Part of a small language model's weights: LayerNorm before each block.
MLP neurons of a small language model. Each row is named by its layer, matrix (up: input weights) and neuron, and shows model dimensions 96-223. Each number is 128 + 24 x the weight over its row's rms, rounded and kept within 0 to 255. Numbers have three digits each.
After each neuron's rows, "fires on" lists the tokens most often at its 100 highest values on Wikipedia text that the model never trained on. A number after a token or word is its count.

L7.up582:131130176113149109101146058170154155099110133147114105138146120108105134099152173132081083079144100128135063148153141131149100158121094136083122136107138108162153123110138113076127106131116102103165131120096116138124084131163138132119139137139101108144122091145145148132120071151133079119165153124121070110126125126177092074110143100089142111112136090114148100141127156116146154165115
fires on: "m" 23, "k" 15, "l" 9, "em" 7, "h" 7, "ter" 6

L5.up339:142107069109120154155131149124101109103157130096139126121087120084168147134125151124113120160134122114178137112139134109134122150118152125165172206112108117109127110142122157115146153113161130132130058136119130150158126120120099147118110123142121070140131096129118121148118105132128138128125143138141125154109139128148153077145110123102175159149161069123105112100106125092157141109099
fires on: " |" 100

L8.up375:095140125163089113085118080102135126131134120119116114155134137089152123115127140142068134133115122147120117138141105174118152087157139094139089121160094128116181140138124144109103160098157144132130122171127164154108182124133161181124108100137146172115093159170141125107141139096132137102133157104131167137138126117124109171086126118163163136183177113120148113134133121154141117085152
fires on: "k" 32, "p" 19, "g" 7, "==" 7, "a" 6

L4.up833:165124139114121139127124129182140105126148132177124141096143157106143163121084128139108151160092090095153137102130127105085117124125096112080128187123143177094113104126142071155150098092126103127131155124114124122128115116121143127113083109154070139133137072183122106108080117125136130114141135127123123117131158099174133156168124143152108154127112132149107115113130142130147166145088
fires on: "so" 39, "it" 24, "." 11, "a" 8, "ie" 5

L9.up21:159088158116119068160153110127111150146134146157121105084129118142134099141101100133175141156156109165176099124112109128127142098112117162085136140133129168119136142097166138106108146133090113117129116116099127103105125158131174191143114167129122147148095094147113103149151087083110121116144125112113107146178114131169092158159122118137115114149098169116136130093152153136154130093121
fires on: "ed" 34, "un" 20, "id" 8, "v" 5

L2.up147:149131140100097155150080114164103127127115109102147096107101155119164098117129150093181103114141108090136113132100127103110101163154162110126165139140130118128145117133108165106159127163121138117120154132142132071150113127136133105134100129145164117153105138134129090118097117141134125178184146129110170094111104103111121085101155140152114136150113149073144150152104130130104158139174
fires on: " or" 67, "w" 30

L5.up201:118123149105089126135131136104107137146102114085141140115089134106130100134114102135144111131098126167151129146151138163155114137151131194112173133131166118110152161073179129103128106176115087122118118139131079142084106147120131131066137137094113158130088109141081112132132130149135162140149135159178127109116113126129119145158126152099120128141122114098130174126088156147123125151157
fires on: "her" 20, "ain" 18, "ar" 12, "m" 11, "n" 7, "ost" 6

L5.up370:151130114103143125157138091096087132124101152147157120141140149108139086153128139068104159139085152163119176123147122119166093136131133145116135095138136132157141123136142144123127150115155134179128136180152085126095073108171123135156107144128147172097094119097091139122083136108106108096118126151102118122124132060107104132142143165147138135110127119108108141090103125115085117147149
fires on: "u" 20, "p" 13, "ur" 12, "ac" 9, "c" 8, "|" 8

L4.up714:134147119095135128111133135116148129124123148130104149091100133183136110125106099139117144108144129108153142079107104108109095107082147110184122154118163164133155119100143129153148103149083094096131123124119121147127121121109102119161106112136111128150113136111102150092102142149166167127141172119130069150103096126137131123085139116155127102099074118120151127130137081130122188136142
fires on: "k" 59, "n" 24, "er" 6, "on" 6

L9.up995:135101177076139117104086066123108145132176114123154116157098141128153117140130143148137113123167122122146134121131153119139132127159118097134148157122156134124173180100151119141108105131141114118096190127126102113136112129135173094144128156077134122100106171130117084079126133111119151099108118115127113129126129112154179112136103133096136142134120137126127114103187155108120155095122
fires on: "r" 27, "st" 9, "g" 6, "u" 6, " and" 6

L9.up413:128132145114167149127116132071134119138100131103076127131117095137133143148170124150137107107108146147079107145146158112136148108123147084167101131132120138115132103163153103158106153095136119115120185098118088127150141111129146140102162131137105095120110132126118141104180139154112136167131133146137146149096147127117094112139157151178083145153144135134140139128091115115110093114135
fires on: "ed" 21, "al" 13, "ar" 8, "ical" 8, "ic" 7, "s" 6

L4.up411:153121180168153204103071119110131140168099084133123088131121123143138172081095098129120130175161168085122123118172150120105127112097123105137127137104141126161142160118106143114150146109120141130108103118175142155123114112089131093151097179156141145086120101118149099106152129125099154111139114130100151164106145148124101091106128153132144116144135144122139123131140121119176104157124
fires on: "f" 30, "if" 16, "c" 10, "g" 8, "s" 8

L4.up76:130103147108120130147155095130138118141116166127082094162170104106118120118114111137125118158161130099099142095126093106152080142116130101149147128137141112118141121167129134166177120130108120171121133115146119149142134179057146133114103146170155152134128116142094134126132118103115098156158132125124129122108093105105131071107144155102134100130129108103112100158114117154168133103146
fires on: "w" 17, "oun" 9, "ation" 9, "art" 8, "op" 7, "on" 7

L9.up258:185115138125121099106104139074166111137140179121101158135128139086151163143088098140125126158105134159119115128120152078137092144131152128109132116139148150120126129137150103157108114129132112136155124153055103124156132161115122131132129108173129126152125153107130111116133141122121098116113095185148104159139162150150156146106092162089143110141156113144099168106122110162111117126138
fires on: "\n" 16, "s" 16, "es" 9, "y" 7, "at" 6, "um" 5

L2.up878:158125119120103132151165094096153088135119166124143143143107139129136158162124124174082126118131161151146134106142124186160118121145117153148094092093146151135141119095131093142139113114145090143130118123104144137115106154128160103128090131163156132130107120136088087148130126134122154118101092161130150133161130073152143096121143121075103096117106098174139106095135152117170194141124
fires on: " o" 76, "ity" 22

L4.up135:111128154152141155102106114125118086139128151115130130114114141102114156113122125148132126130155107158119120108152169162134110154119103089143096087090132152140182086162144120153125132117155133075156102100081125102110109126111093136136097128146130133107165115141079121121136132105130101166093105133120154089186144093109138137196152126142112115152137155123146156107095124096105146128171
fires on: "=" 36, "ame" 12, "ld" 12, "an" 10, "u" 9, "y" 6

L8.up852:115104175173137130100104130169141128108128099109085121124087112123187123144118127132129120128144117137117069125104094152100098150160126125167143172144098126112138142099144155123104104122152122202086151133137167191129095106132149091096145138121166078135162124103148135108146114097127104131139140121134139149133148111131141115164156114125105127105127090138138121157133143147156077108105
fires on: "y" 20, "r" 20, "e" 14, "am" 5, "n" 4, "i" 4

L10.up1021:111114162173164129107126126134141097090201165157125134130136136096103114113174060132110093147147126125119143118140153156097098146142100129093089115085151081159171111126132114153107097123124124134136099117126132124143125163117111120092127116119135151155122061125149117084145120144129128117117158178141139167131093147149094142111142149131137130143106112105135103126125092129137165103123
fires on: "\n" 41, "|---|---" 12, "h" 7, "in" 5, "l" 4

L4.up701:177106100137121112111085158126086073137139113124103149121156121131165126111109137160120093089130111092161120129136101132124126111120198164148152170131128105108127137141125118109185119128125118147111120161137142130126062144111115123122125148157184119067112157115113156117107132109111120117121158121137136112154117116112120137112092117081153150141151111096161135108125101171144093121110
fires on: "id" 23, "e" 14, "ass" 12, "ed" 9, "il" 8, " of" 6

L3.up173:094136125118173190092134151117161152163122145098109078119167097108186111121117109112147126107153143108166113071131157122154113133114147142118147117119104130141138151186130111093124144161124142152154119109104148151111132127129128096116133112147138135159123139107132125116084175153106107147149163161111134141106083110121104150118168135115063142114114135081105130163129092146126115118138
fires on: "il" 21, "le" 12, "at" 8, "ish" 8, "ers" 7

L5.up309:110138109148139168164108139104139127132154124136164126150059108130146150138098125119166140121118124126088094142142115113127095118151110163126143121084132132124121123130131141146110184108110109182155151121107123107098165211099155135143071111104157112121156153103165171136119145132151071111125075119143142129151111147130158100127102144088119151120146168130168130125103133153108158117145
fires on: "n" 28, " al" 12, "ing" 12, "'" 11, "up" 6, "le" 5

L3.up997:140132151114129112095184125080123138162102117116109114141143096122144165122121154134155097163154127113165170081130113146169098124128119183149159126092143128141140095136126125128131121114132119151135144152127092115095112165120088167133110123157132133151110145163090147138096121156140094126112113169103127133104110105154159112143106134113103141124122148162128176099123114119147154160118
fires on: "ip" 34, "our" 13, "t" 9, "ap" 9, "ity" 7, "her" 6

L3.up93:103145131136130138128113133130140124172107146101137113154105090072160097166113123125171158123158144117149124107125116124128085111122180139099147088141166141153104082133159191081087148165106113111119142112077115101101097134115141099134133123121116165169133141134132118124104139180154166096083117155093115129126059113116150140121116165124119138093121095101119118108155155089171128154113
fires on: "ter" 23, "er" 18, "le" 17, "ers" 5, "5" 5

L5.up374:155174110150110119163156107132116134135124140105129138145099079205095159142135120127105140089135122149106123124152091145116155123115104145100128102129159135090141133157116098118120110128117148094163128131124122135155116187122083149143114122156108134163119138127144141105150147186149111114118120111165153155135134109135131099139122137153135134110130108093108132137123138112124129118150
fires on: "n" 16, "ur" 14, "t" 13, "ul" 12, "is" 9, "z" 7

L4.up85:092175167154095139135124083146125136095084113105115092146112113130148106117139182087098136157101143108154173135131155144072108143118077161162119130119095169126116145126146159126166145164081099125082137137124130141162148124124136151121172122092163132116153143115083141086087097143099155153123142135135169109124162158164086140127151106111158148129136108114129125133127104117129093117143
fires on: "il" 23, "mer" 13, "b" 7, "u" 6, "r" 6, "f" 6

L3.up154:156167134126119138111108114140107147144151147097142156158105088164136084114142148144133141122130124106122164112115110159143121122111088129131143137166125150134118152108170142061083118139097138118108120170139111127102115104104172138121077120115143127129132124147109098158129111095145146173169180129161152132118091117147135122131139171097072151122176102158140166131137145106118167139120
fires on: "m" 26, "ter" 14, "ation" 10, "il" 9, "n" 7

L5.up770:120151075199121114138124086150086124120137112146076105122121077106145139137172134133116145113111110105084120143127100118119148116122083159129125163124135099128170133137168134091130104167160130157115147102141121098120167116120156143125105114107105108077142074189108121127089082148132071096143138127118128115112140139130100142096136121124075105129135154088119101149142115178130152146130
fires on: "ic" 15, "on" 14, "p" 12, "t" 9, "op" 8, "an" 7

L8.up984:131156148123126115116077086148166125110139116160132144111131149141110144124127109104122167147153157132179104147106141100124148132114099137103088131125136102093109189121094104139110148106131097147114142141121114125142101090092098180114117176166166124101122145099140121134102105129135122148133148130145101122142101186126141116160098130147101147110166139178098123111178127149158120128144
fires on: "ich" 31, "t" 12, "st" 11, "ly" 8, " it" 8, ")" 6

L4.up106:163164125160140133122123116101145116081108150106108092114108123121156121121084125148137112126145140149131105152114148135129099138097113097113165118149107156147145109145130155144088145108104135117136140114082090088116131147131161140120117138163106164142136161134150109125107134109124160122140095129118136119126106135156150120119134170136099147141106166163078159127149139130132123118121
fires on: "ed" 35, "th" 19, "ay" 15, "es" 9, "ent" 5, "s" 4

L7.up166:102120105055113134141120126144138150123127121120122134160111149145151100117148140129111112119190148114173148146097146172102154179173145094122130106065143126139120128125141157101149098100167119093087128178135149122113128109138108136086175141084158155098137116138137121085121157095081143132112164119141129127137125109078184167118095092100107098108165151128130134134137164132114147129122
fires on: "it" 13, "r" 13, "he" 13, "st" 11, "g" 7, " with" 6

L4.up569:129102172124132166121121127135104081140157115153126129095142119125127138123119130103131101122123147135140136101132125150145109144104107113124059108145126107118123151165141097115122127108117130157172126112165119080082160109124105110137160116112126118137108127118185153143138137082153124104156148084176169094097121159125099132097163088145155113088163164128080154102125109139161161133155
fires on: "e" 40, "a" 19, "ic" 15, "o" 10, "i" 9

L5.up981:119114152122144114141132152133136111096147163145113114121122136142154152124173146141129155082116131149126140120152071117134101099134140129152149143127120176075117126124138099132114084148116109117176148138147099124122130097097107127112111121164137158080163085139142110083133139113172119100113105170132114118109154085110133149140118156130075148123112078149122160144147130112145129088130
fires on: "it" 52, "ut" 12, "ul" 8, "id" 8, "." 6, "t" 6

L7.up205:152101086133138124119115086118079108179132160168118108102155099133121096131129140114139093158171140174135118137126120156060170080138130120153120141089132158104157131140188134139126149067113164139123118164147153132118132136118133138146080135136106122144146106118090111149156144124109161157116119131152123104132122119143130139120165124147160137138093107121164138121115129148151087149134
fires on: "g" 45, "ur" 8, "h" 7, "0" 7, "en" 6, "e" 4

L8.up28:116149171131102112116104089164104101182157146113095130104149121134137135113111108124086136164186094117120106083189125146156130152111092102136143131111138187108123150119156092119159137172120104117130144116154138127148132155129115122153091140147087085126153166159113142142086110155132092078121114133125148114134142123129090142125143149136095136147130120125104139097125104129134123144132
fires on: "g" 24, "a" 15, "s" 14, "e" 11, " G" 8, "c" 6

L5.up632:121124194129124169146094121125129072135094100152144118113122158141147117119154122119130115161118129114144103148124130160143146109155096137128122109140099104143177155135149101092098129125151122113119148119149150118120134133177104123149116109138131126143099133119098182167067157138122128113143140136134147078123161143116125137112147082155137094148131159138109104111139118150147169132112
fires on: "e" 35, "t" 12, "u" 7, "k" 6, "a" 5

L5.up918:135155139136099113141124136156142110136115119146134144068133128089179146132134129099083141111109130131133153177128114135109116129111164126110127179130124061118161114129104150135144135116141145139119134172139120076147139135107123170126091108145163137103150115085122094149167114148095174094131143139152155137160132101154112137100113116112147111120109095116119136143139123121102114091139
fires on: "in" 16, "ist" 15, "ot" 10, "im" 10

L9.up481:131132128110149160132114114126091125122129112105104136137140133112160099113135105071159151158117099117108122134121133141137121155152157090154120146127131117129129136116122173140142153146164116152146115148141136125165138145124119139125120112162111109109090157178167136145120161094113077129111095115110172079107110143082104122100162126186076093126130150139137128140114114131136094104110
fires on: "ec" 20, " St" 12, "ly" 9, "w" 7, "er" 5

L9.up325:132123083143149119116139118109081091118071123105153153106131124120176159147126099159119131140152144142093122099137163161127121137144141103093087140134136158138145183123136096092117071125098120148135143153154147137133127147117101138116085124112137144099104149123137137132121167098149125147132150113141108161184149076125143155080124073137142139141118136139145134097176103122121130195132
fires on: "el" 22, " be" 15, "o" 14, " the" 8, "es" 5, " de" 4

L4.up39:122110152146156121116151113126149133095142075107117162120105095109167119142120111134107139149122118148130089097106176136146143139135176054085092161129077076162135117143167093137118151145112121119143145100139149121098113165120086103162109087098124151120102145132105160144126161083163126122137169115151099100155132146096126106147159142140092139161156150128152102129145134119100108168126
fires on: "el" 30, "e" 20, "es" 10, "u" 8, "i" 8, "ol" 7

L2.up449:108137127111193160139091088112098127094119151163116111130070134149164148119090132103145120112193109161102102090123157136130099142102135129146107124117141098101136161138105108084119153142159137124174162124091135072122133116108128143134134120119116171145121111126123098133127144105115128139119161157106174104163139123095099103130133119164135151154110137124125161102170162121101195149136
fires on: "an" 39, "al" 10, "ld" 10, "ar" 8, "O" 7, "or" 7

L7.up794:122104088113085097113090157127128122111143104136137100130128103111149159142145110095139140135153095176118103129151130129119104128115163109131110144104101146122127146108150115150078147135147135180175114109114079091137168171101136167136086146106100120121131181112127140104131096145150125119126100150157142163178132121122144083113122150106163134101174114116115117106162103082119164160130
fires on: "n" 18, "il" 16, "e" 13, "le" 7, "ear" 6, "ound" 5

L2.up360:116130168107134153125133094128151129150129153140117153102198143129150123128103126120089145120138123085160106111135134120139113130136100140135147140139119151107143145126129117190134104098130121146153098194139120151136113112136114103077101171119120083127120083152105157133084127111156073106130131141160144126092157121175109143127099125152115139111113084122103135191139126116106124134133
fires on: "it" 24, "e" 19, "a" 17, "st" 14, "." 10, "p" 10

L4.up951:157170112135113128115100104105146121180078155144140115145133077127197171124142126088085128136134130139139148143109102144103062092114116148092159129142111103145156104106116164118114132130099160084119103145123131155155076120148163147131162060150136137148136110146133118123099100078138127127144121148142121183133142109089165145111129146144112133112107138139171121114116188133128169156145
fires on: "ort" 25, "er" 14, "i" 11, "o" 8, "z" 6

L8.up271:121138116094127124121155103171109126104096127147116116115116122145144106150106137114134102102128156166113123085150164153156104137137094100146142150144158122104144090160098105120143159091120123112133128158086165120136118124112172107132137112125169119134144131090158138120148142092130105148120145108097168132119131148129097102103119108123117115165136152108103117149103141162114149123128
fires on: " f" 64, "ig" 19, "ical" 7, "ar" 6, "al" 4

L4.up351:118110130104141158097090133116131115177158149176151122164126136099121166171164164144157123124128103144106085099156069130161114079103111135118141142117126134146109147122145132147132121120170154129151156143111083109143085117113102080142148159156149137146108111159114123105142109104156140183105135120144097134120158111169149129134121141153166123155091128146151108124091138118078154094120
fires on: "u" 38, "l" 17, "ed" 14, "at" 9, "s" 9, "k" 4

L4.up768:127134123110124111182092080094128107100116147161132118134130134178157118132118104167128094098125135127122075167159096099133146116112162104157140104133080123127109128131151128107155151090121165077137159128136115123121184132104164185096157132142115123077104124153141128120129132160144105107127085122119162117113130120096103120133142180133155119106129146180134132112149126172132128122149
fires on: "il" 31, "es" 20, "e" 8, "a" 8, "ion" 6, "ed" 6

L8.up631:114145128139133151120132126133075172121079137148111121108130112150125157104128148130139097128118114100114146064123144168149082140124107128164165130127138122077101127085085149122113070153139125113142154110102172106109128102110132185112135128126113131154113169102097159123126098144111121136139129112091131102146127086131137140098109123166110120138133135115127133072183119107127141114155
fires on: ":" 28, "ro" 26, "c" 7, "w" 6, " of" 4

L5.up982:092085088148129125145118150105127145123179190139151093130118104143097147110116179099189131069105144147116105104137107107102124125112096131152101126117137134102131101166162095132114107127098132150113099139161125155122114084133125125147109129175131116097128124126090144129111148124093126127117126108143167103158161159108146113166134117165159129163133151140121097125129162129158149113156
fires on: "ing" 22, "ed" 22, "al" 14, "f" 13, "ak" 6

L5.up522:104153148095140182118072127097113088123103080131130113155158121123153131171134113116140122143120135108126125114133193180107126108121146121117142096115140104132125132157116121054156127177130116127101169098136144145105135164111166133080124120146140125100114071137102126141116095123118099161099119110104162172094128156124124136140144183137151109164123116132124130125127099097129139137149
fires on: "ost" 19, "st" 18, "f" 17, "s" 15, " al" 10

L3.up619:118130128137152155114128151140144075129130136089114105092139103108123124093138101107107139129155156136163142161136090130081134124140137118157124164113136150060116096110146144137128133124122153102080137161111123137137179167120126133125143116137137157085120147165144112140137135109118111099107153120137105137139178120064099140198107134127104105149154141177130136101166144108131133117101
fires on: "g" 25, "en" 15, "im" 9, "et" 8

L5.up492:128120128115131140154100071126148091144195115145150116138126129121132075117130109161132160149139096117151128156105147089123136134136136150159141084171157113146140105138120110093141076123125130090150155130113120127169140187102139151120119136130123135119122084108137068115135124099130097075091110133136169136093110143126134164138103145152127094108096094149103139160093163153103145088141
fires on: "on" 38, "e" 10, "ber" 8, "ion" 8, "ation" 6

L2.up549:142133100132121134104172136115144110171102121170102109143096135121152155107128145152141140125128128148118088111130102118089137109105126107103112098100114127133124131131173136147126104103117183125147164140125134138122097071116142117143161162143143116119137170131089139086093153120113110131150155133168117162138109094124129135117116159125100124116083077135136094113116167136085091070119
fires on: "l" 31, " S" 12, "n" 11, "t" 10, "ist" 8, "at" 6

L5.up717:112130155141137133133110089119123103070140113113128142105114157124175179149096168170130099135126127139125110135143115100122133145126144098128148102086144124141098100194169153130150122096143104132143200132116110142067109135111124145092128161156089110124101101159143119109089172127114169165136125117155121146144109103094142119150140103139168157145143088168107179114114116132127156120146
fires on: "s" 34, "ed" 17, "an" 7, "ar" 7, "ant" 6, "es" 5

L9.up860:071132095128117102167141129133131122115155144110107152155094083165121135127116120124117086120089151109135125113084158126095127133139125087159097108138109142135090100088187148165122132118132132146106093128171155105160079099142130149133117117165095088094093108137108108090127123145096125140072143142136171157114124133110122121164153172146129125156161119083146158152115132107107116130132
fires on: "ed" 24, "\n" 18, "ive" 12, ":" 7, " |" 5, "al" 4

L5.up980:179110100129093135107131123110096132119115104153158149165114120138131144130123119127079146095111103144125109130097220168137135164132133143084153114149143139138159136140147091100076131097093130113098136134135090142120107127183115167157119075136098144143116145108112117095158128122096117136138116105126116147125107112138156106094174130103163113113152114096117169174148125159127166127142
fires on: "ort" 24, "as" 18, "o" 8, "es" 7, "ur" 6, "our" 6

L5.up17:131116183107126126089089103145146140130129105111103089139113117139146127104139142131149160117124153117123072205090149135118157097116122119112147141125147098106114158143095165114147105159132087158087163124139104093147128097116130131127122157140124093149135107156109140127097101071138090129102125148093111130155116137109139076121105130132118135117152141176121099108080140095138117139148
fires on: "ou" 16, " h" 16, " it" 13, "ot" 8, "t" 5, " or" 5

L2.up551:133092109151106119121109093125117089092146124135160139081141094159121122174117110162144127127161113149160127127081117151108130102138137156103127162113173128103131100149084157136121171186155115127128143141135099121110122141077133133124098118137144093144126120140094147121171138106131136151130115204119115147168171175099130134147119128119124118145111145162154145152097144097144109117085
fires on: "al" 20, "s" 16, "om" 11, "-" 10, "oc" 9

L4.up291:156128128135119102095114118121115133114140133123141105104145143119102139103152117111142117129158115100120108111140128138106125136156129137135155137082170129083158160089146122154156103129110091095146166104081073135118077118139169147139136112115127138160138170151113125150134116129149135128161179157074133116091085127132144135155149122166106131131102107136162128106171111164089133121159
fires on: "k" 46, "ro" 12, "n" 10, "ry" 9, "w" 4

L5.up660:139162089140120158129108122160096100133121127125152119115069122159142143104140144140151105136133170165159084109124155137111134122097111112120136138102158129120142163125119159143124160128153141119126089098085125193128086135164114108147124136131125077135119143116098161135127128120114130135124128112119101140148114168141132091133150122147159157164130077099150119128111114115150164084103
fires on: " |" 76, "h" 8, "r" 4

L5.up926:125123158105131110131123137118128129088107113119135111117109114142101129106156144116092145157161123127150125140104134122171143108107153147101168148120121128090096157116150167106132122153092078129155143131140128112153137198153130153128092125152095136168159114097093127145154102115130055120128170123163094103133067156139163116157147115134144122136111092104073138128107131157124135111132
fires on: "ot" 23, "st" 12, "at" 9, "ate" 8, "ated" 7, "o" 7

L3.up377:162139134172113194148134101139127110138071146122127129179125150100135108139146114136170125111126155123151145094101147146120110123118164126094117103125114161144134101133095108114093135128141161120148148137202091156118133161134167144149101141108089135119144159071167143128149076129146081153120109128092128139129136121104113106124138125154119120138128089135119138142141112109150088137130
fires on: "le" 18, "u" 17, "o" 8, "e" 7, "ant" 6, "ed" 6

L4.up915:147109137140123129115124085157151118121129172125140183147134153099154128101106137067156131105141130161158146157102116149102140126135100135125160177131119092134121147125144082185106134124138127128132147135154123150115142111159114097156155089104151140091113146079072149115106158139153142113108074066142122173156121140110113075113121120146138107130095130158137143129139133159141124127137
fires on: "ri" 57, "ow" 7, "if" 6, "em" 4, "g" 4

L4.up283:150158119126114118150105114094123127088111144108151115147156164125117143135100114152158162147136143121134075141074160150113150111141136164147158118115134138113086167135112152080136153117157093130138132151129165136085099175117172119069127129121146167135160104118139093113129133118142085173153108144145130139117121125121119146150161163142108131139104135180138128124087102157136115124166
fires on: "od" 27, "ic" 24, "ac" 17, "st" 4, "s" 4

L2.up241:126100084146076186133150157123090124127093141157156123144166119091087130141153116111146109149130114129155109173116139148138079123131184126160111079151163100120129178106150133116110135163115104150155141139142117133114097099150151141172103084129115135134064105099125136123159128155128100129157123122117115111120065131109137145135139162104160151114141117118099135101154131136126133136128
fires on: "ur" 50, "o" 21, "ember" 12, "en" 6, "ust" 4

L10.up69:118153167110092144117138112142135183158152175141131141115126145136112183112160157114092111098199131182158105137092114147149117125120128130125184101131136118145171146161135119085138069121120146120117091144093094164114088108145158127142142122112132152110106166146144126145135082130085102125098156147110086100124130130087123075123129114138151101109126085090157121138127122129102139119130
fires on: "h" 27, "or" 22, "th" 13, "ag" 7, "og" 4, "l" 4

L5.up248:125131129122112126161178103094116144120109134130141170155146112167084156121079167169120083151147119135117117110116141078107162092156129096106153137128116102153136122126132135148133116120121137181156113144135142110127116094125108095132104127118154124114116154136106143125096077117152159187118142132139156145084156138102133132119175139110124118129180154112134152143154135145123085055138
fires on: "ed" 33, " a" 20, "oc" 14, ":" 11, "est" 9

L3.up770:127125091142158101131141122153167143100099155118123126146100141171085100120089159121069122125156121141108152122137077146121132141150101144128149127106141149096117160147146125111129113109160135133147089154123159129101103149167124116137153128110120143130131140096079165110158143144200155113125100126136159166143105131135141145137173139136114157107104126124118170131124129125140139141153
fires on: "t" 28, "on" 20, "is" 16, "ter" 9, "z" 5

L5.up31:154146112119139136156104147136091124117136143152118148116094110147089115146147075116087127127164143094165126121119140184140188137137123165142098143111089115129143166084124115085144106160107131140121119113110189140091091144133099127155115142147151140093152144144132138114087165137133104149114107129138105119123139111126118154107110091115137164107194133163153137097111131169158153077124
fires on: "ut" 35, "us" 18, "ed" 12, "e" 7, "gh" 7, "it" 4

L7.up201:112088146161148102155148105091142082109146155141124127178134133113143140143109124105094146112128114117118149082127151123095089102127119145102087111080100122079152143140148102126118110089136121133086114135184133093152071115101130151131128147184098140093133109090143093105137133123122120165119129146118128144087083141085123146125138140154144159130098135118131139140145101108191111134119
fires on: "f" 21, "p" 17, "ep" 12, "if" 10, "l" 9, "in" 9

L2.up1001:141123119118085125149096130153129181091179098140164119149137137101146123157117143116110107173160148173161121111167128128146101117138137163142134122131148113113194116113090139158120119141112133162105128100121141114100069143106143127101135168126142107142133140125098179108132145105100168086151139178121200139076111145116112112166147102113109144125122108128107116104106100129143152095125
fires on: "ch" 28, "e" 22, "h" 10, "er" 7, "s" 6, "ec" 6

L4.up672:155135142133114128135084122131093096086098141143136080085183127155083172140123117134131120169125126150131140138087109132122128121131134123091117132128113089158163176139143126101117130072072163122112101072169171133137127113162138125166086135121112140164135166123143170179088125100132136125106174111113097163099157117167120125093154104121110095147129151114112129158162127112137157126148
fires on: "re" 26, "e" 20, "a" 15, "se" 7, "ed" 5, "i" 5

L4.up222:102086155106130140116129150127092119140128162104116100151155144119139144121093117107146164137093110106169116141125106138088091107179148132090141109161137108122118158168161116106143129128111131092143115151141132138121110159095132128122153122137104130084130142153117108104105138085062154115140135147121171193124174152119156124114130099116117105137141119139154110159201085150085116107150
fires on: "i" 42, "ist" 17, "ed" 14, "ue" 4, "ff" 4, "en" 4

L5.up520:149145140176091124123139092090137161133175086167111127139169093137109080165156122164142116126130122109132110141123109113100176121149130153145129085107138127136141127109171115101125123163175133110111156112115150125118145131141155100137074149115125122141154140163122106090127125081145112136132102126129093155204144111108142137099132115133144103110123122090135120156133129150089134138134
fires on: "ap" 23, "or" 10, "al" 9, "t" 7, "on" 6

L3.up772:144087161093163093164136113100137138150121143123127167149093138155118160155141131147130137100147121169156170107145131131118147145123095138136119120117120123114089126126122146143112135139155132168165117088137110107152113135150152109146199181103129143139161104132128123073116132123126161127107130146139111110155154109126096164156109120098133155127152068126114097090125105150156139146120
fires on: "un" 28, "om" 25, "ac" 12, "ot" 6, "x" 5

L9.up818:133087137151103113112137138141172150136132143137091098112130129163163072115129092152168167145099126143148132151102127184120111152105135128155178140162161183123136119154184156128113123099118067141160152112109123114122115135124148151118112113150166137139143120146131086120102109169107147133122103106083141125116153098166126070125141142163126118119143141123122151114090134098141121097134
fires on: "ed" 49, "id" 33, "d" 4, "ing" 4

L2.up749:165132164127129112138094101107095116164101126097155100125118115138177158131145129097119134143097103109129147122078182109147136120152162118119188140113125126108119125068109155083108145142151077141111138131141108108153104151122132111111161133133140150138161132103145129120112093110145114141147158091151105085128113167120086125137129141133148110132144128126135138103116141126149100151103
fires on: "i" 19, "st" 16, "ot" 12, "/" 10, "in" 8

L4.up319:123126173091145134118158154097170149111122103138135127157107088117055125177121104122098124105144131120135095102155098123118102136156103148165142093137118109111152124120124147126127100140152109141142123158137169100147068124126094145084152149111148086160143146094140169094120087129139118149148152129143192203126109121092148094181145107146117126082131088164119100135128113089149119123144
fires on: "n" 23, "ian" 13, "e" 12, "man" 11, "ch" 10, "an" 6

L4.up784:116154136131126155144136147112103116118133148081107084138175127136143143081133163119151135115138097146112149135173111127089151060124157125103164166135126103141150101127149121150096064100117124158146123149127122147121128162116077131122127115146101161095149130097145101120134143129097146126104046163092163138094158139141132096124139115170096136148070152128079142163132097152118096121142
fires on: "ing" 22, "ed" 14, "." 11, "ov" 11, "ff" 10, "ã" 9

L3.up205:160138127134116163198182070074098103146080141165128101128161163106107103093145126126165117134111085132138134127146136136110114117103142084099142095118149108124127094151136080096154092117120154132132132177091124115093131130153149109151140137103111146141120120161143112092135103164144087156142170164110116123119127133151100166137119101126128130147164112103137143145126155125151065118140
fires on: "ant" 18, "ore" 18, "ar" 15, "iv" 13, "ive" 8, "e" 8

L3.up571:124149129163124087083077136121126097137107101160114100095117113096099104120130121139099142118123135138099122150157125149089136092133152117172083137126142134089121154133086156138099155114158132109117116200174131105147145170106119152112108144138147159098118102137097131146155150145120152124128124095097148077139124133111075132133166133153140152146128126136117132104130123111123116120132
fires on: "im" 52, "b" 17, "g" 9